config.yaml
d_model: 512
head_dim: 64
norm_place: "pre"
rope_base: 97100.0
optimizer: "adam_variant"
grad_clip: 2.0
warmup_steps: 567
seq_len: 2048
doc_mask: true
steps: 9966
MLP neurons of a small language model. Each row is named by its layer, matrix (down: output weights) and neuron, and shows model dimensions 384-479. Each number is 128 + 32 x the weight over its row's rms, rounded and kept within 0 to 255. Numbers have three digits each. A neuron's up and down rows have the sign that makes its largest values positive.
After each neuron's rows, "fires before" lists the tokens most often just after its 100 highest values on Wikipedia text that the model never trained on.

L7.down765:158105157068109128158077135137102081103160155155128111183116074143071118147090154199169111083018127100143136110125134106101125121111071079076151125119125160130136162175078114112114187122160150112161124109167142098096155090174090139208117123168084112128116075123128145109154146159125101110
fires before: "9", "8"

L7.down818:100144094196132077155103179116087166147071142130180153132111135108123071167112128155151131093136163120109132101119145175127179159134126113169154111105157122110093113138162116119121171105032131148157150174078082174092163144079108150135132101061138088139126120117080114114070114150155128117
fires before: "0", "1"

L7.down1338:076100138115115138129119114146100143151142134188111117120125084157160124164082123113148118149054208162121143148120148133145167106098107185085116104138162191140174173118113055076077123107094126163101087128128139135105078139151155173101070123078125080160164087104132104132188173153120089152
fires before: "6", "7", "5", "8", "4", "9"

L3.down954:169132120168121137114132109142147133160162103145177227137130142143138107115153096115142123102164125121136161107142064116079074131103084119124089159139160131130144183096083167127130105124150112149099106114121173131153094204129139136170098067153129108096131134145155174070141133171117142086
fires before: "|", " |", " a", "|---|", "\n", "|---|---|"

L7.down1153:139154099079200158133133137043106153141153142127074121134203131143109119148120212147085116137115145172150145163074094106137138139138152060167152155096118103134079154122084160085193088156128116134109131111139124076142164113114120156098140133118050122100131114124130119151141140196112120132
fires before: "0", " of", "8", " ", "9"

L6.down246:140083119130108098154106118175139115119175133091146142124111113195146105148059113179121151098136181144165143056087115088131104187117127138174097168158148108089134133087112126120142140143117150144194130126135132132126149146127154126094169149111126139094144164091077098139163156104141182082
fires before: "3", "2", "4", "6", "5"

L6.down472:133146112129065138121155133173100118145101171114146190120127105165141159100159149107125173163066147115128072081122121087132130128115143160151124165132131123205166133143109097096145108119129092172106089190091121140134103141137138116118104188145145113104105090110174093131120121126109137133
fires before: " |", "0", " ("

L7.down1034:079119181211148129105115147090125085077113145136129130170132108167123192167153083137142171108082107142145106090101000143150119182135139086151150119183085139081106183150127154102099121114119146164102136175219126138114132110146112177151122095148102106127168117098177141124162111142142098090
fires before: "9", "7", "8", "6", "0"

L6.down788:111094132139172110158179139129134075157137144157114116139126162116137116159166069182129100149137126130114107127162162139124125164130106091207163185172162096085068147119127146165170112136098094146086075105142147143155118174137065105147123108161132124141149176138142120114156139099158073073
fires before: "0", "1", "2"

L6.down944:138127157175160089189097153119080147136150164104193142117124079205153127136110123139141098112118074168176129097105088144131129124129174112145134108103169120140121161106097175155122152157144074104139125155154148083144170110119159120138168180118145099124137158132120143160112112106100146140
fires before: "2", "1", "0", "7"

L3.down979:125108034164112114109133139177139168067105137073160161152089117061099140125105090172178177100158181118114116072049132114112124121131154152111174128188122110071178138095116086150070124118134084122196151124119139115100113059118178153147113088063122102173177070153089145130116139114163107105
fires before: "\n", "==", "In", "==="

L6.down877:172126114129164136104041131111122149120141098116154136143154162111114074162130110125090048132144107151151167105163078153205195093200151099128156122093159104065128133096110154143128125174144119103115135122163150153128109101141108120182139086109112090132132145157161137140140122155166123047
fires before: " ", "0", "1"

L6.down851:085124139128095136144079143119194133109175160150084117133149122132113139107170135065094163121058193184136103190148092129132148106102115169118131131128105119100100108087133055079132144100105129075159121140110154134103093088095153171100118127122096161078154136149137103108099100171136075109
fires before: " |", ":", "s"

L7.down406:174142168140203128124127121079155100177151154110166150184186087100181160090134190168132133136112159141131182082194122169155095134106157124078108115114071124078076115147099119088124163114177142060098156135153148104102195098118125129134164118095145116129091087157084101112160181118097118119
fires before: "0", "2", "–", " of"

L7.down154:158177116104131141117166096146116154138139096185118113150167131138141126115080174086105129116175142114135130100163124091129150134121130132127125149116199054080169144111108026151165076125107148140132097173152154115194169126148205158118175113105155090161075132137155097142168186134101114174
fires before: "1", "2"

L7.down992:143126119107153106115126185086133107135173123129176118083091127113086180135115113184141132073107119118109070093137192097131118140140133090117103150097131145093126085164128151103161089080163137127135182200165133122132128126159155100108137095104075122160153121145114122143096086173155094085
fires before: "0", "1", "3", "4", "5", "2"

L7.down408:141110143123129141111133104171142110093098125112083100101103087104073117181156156127106152069103160124149056108126132116133106140157126151164108091092155129130205101131146157078099054127116115085133123164140086194127138175099164126138098086127110110127155104146142110111154137117073176105
fires before: "2", "1", "3", ")", " (", "6"

L6.down603:132106145132112176159116152136128137107113073071176090102087145016158109107106135114133148104148111105156114071126169095103130210092155186125146193113153141083129142125091094189090131109166139136117110089121112172110126114104201151115154186143102115088156129165112121120111071141158133130
fires before: "1", "0", "2", "ne"

L6.down221:129159143145189114078168177165150129132169109135148128107132128068131135121165104155147110109138154101106105174159129136095137157146188155134158121151141090110187122153153138095117114111089146134058078126071126121164073090112133134093141125078157139122126075099129104171131123123111169130
fires before: "9", "8", " |", "es", "2", "si"

L6.down38:138135148093132062089151145103110167144111090161087101138094198165157166111117016121097093142138089139110125182177074122170105153203095109161166157167118101132148137117074150150151076156099140169109072116118125145166118158111093108160149119117142116147177131120148165130099123135106127145
fires before: "|", "\n", " |", " ", "2"

L7.down84:136147161110187097182115149133112165120139060108118102121152125130187165177159099152152084127055089173048140188165157118099112128123100158163124133162164150069070173086147165157061116144151119173060166130119125087077134170160179213112092142149118119142134153120095120156146121134087127130
fires before: "9", "8"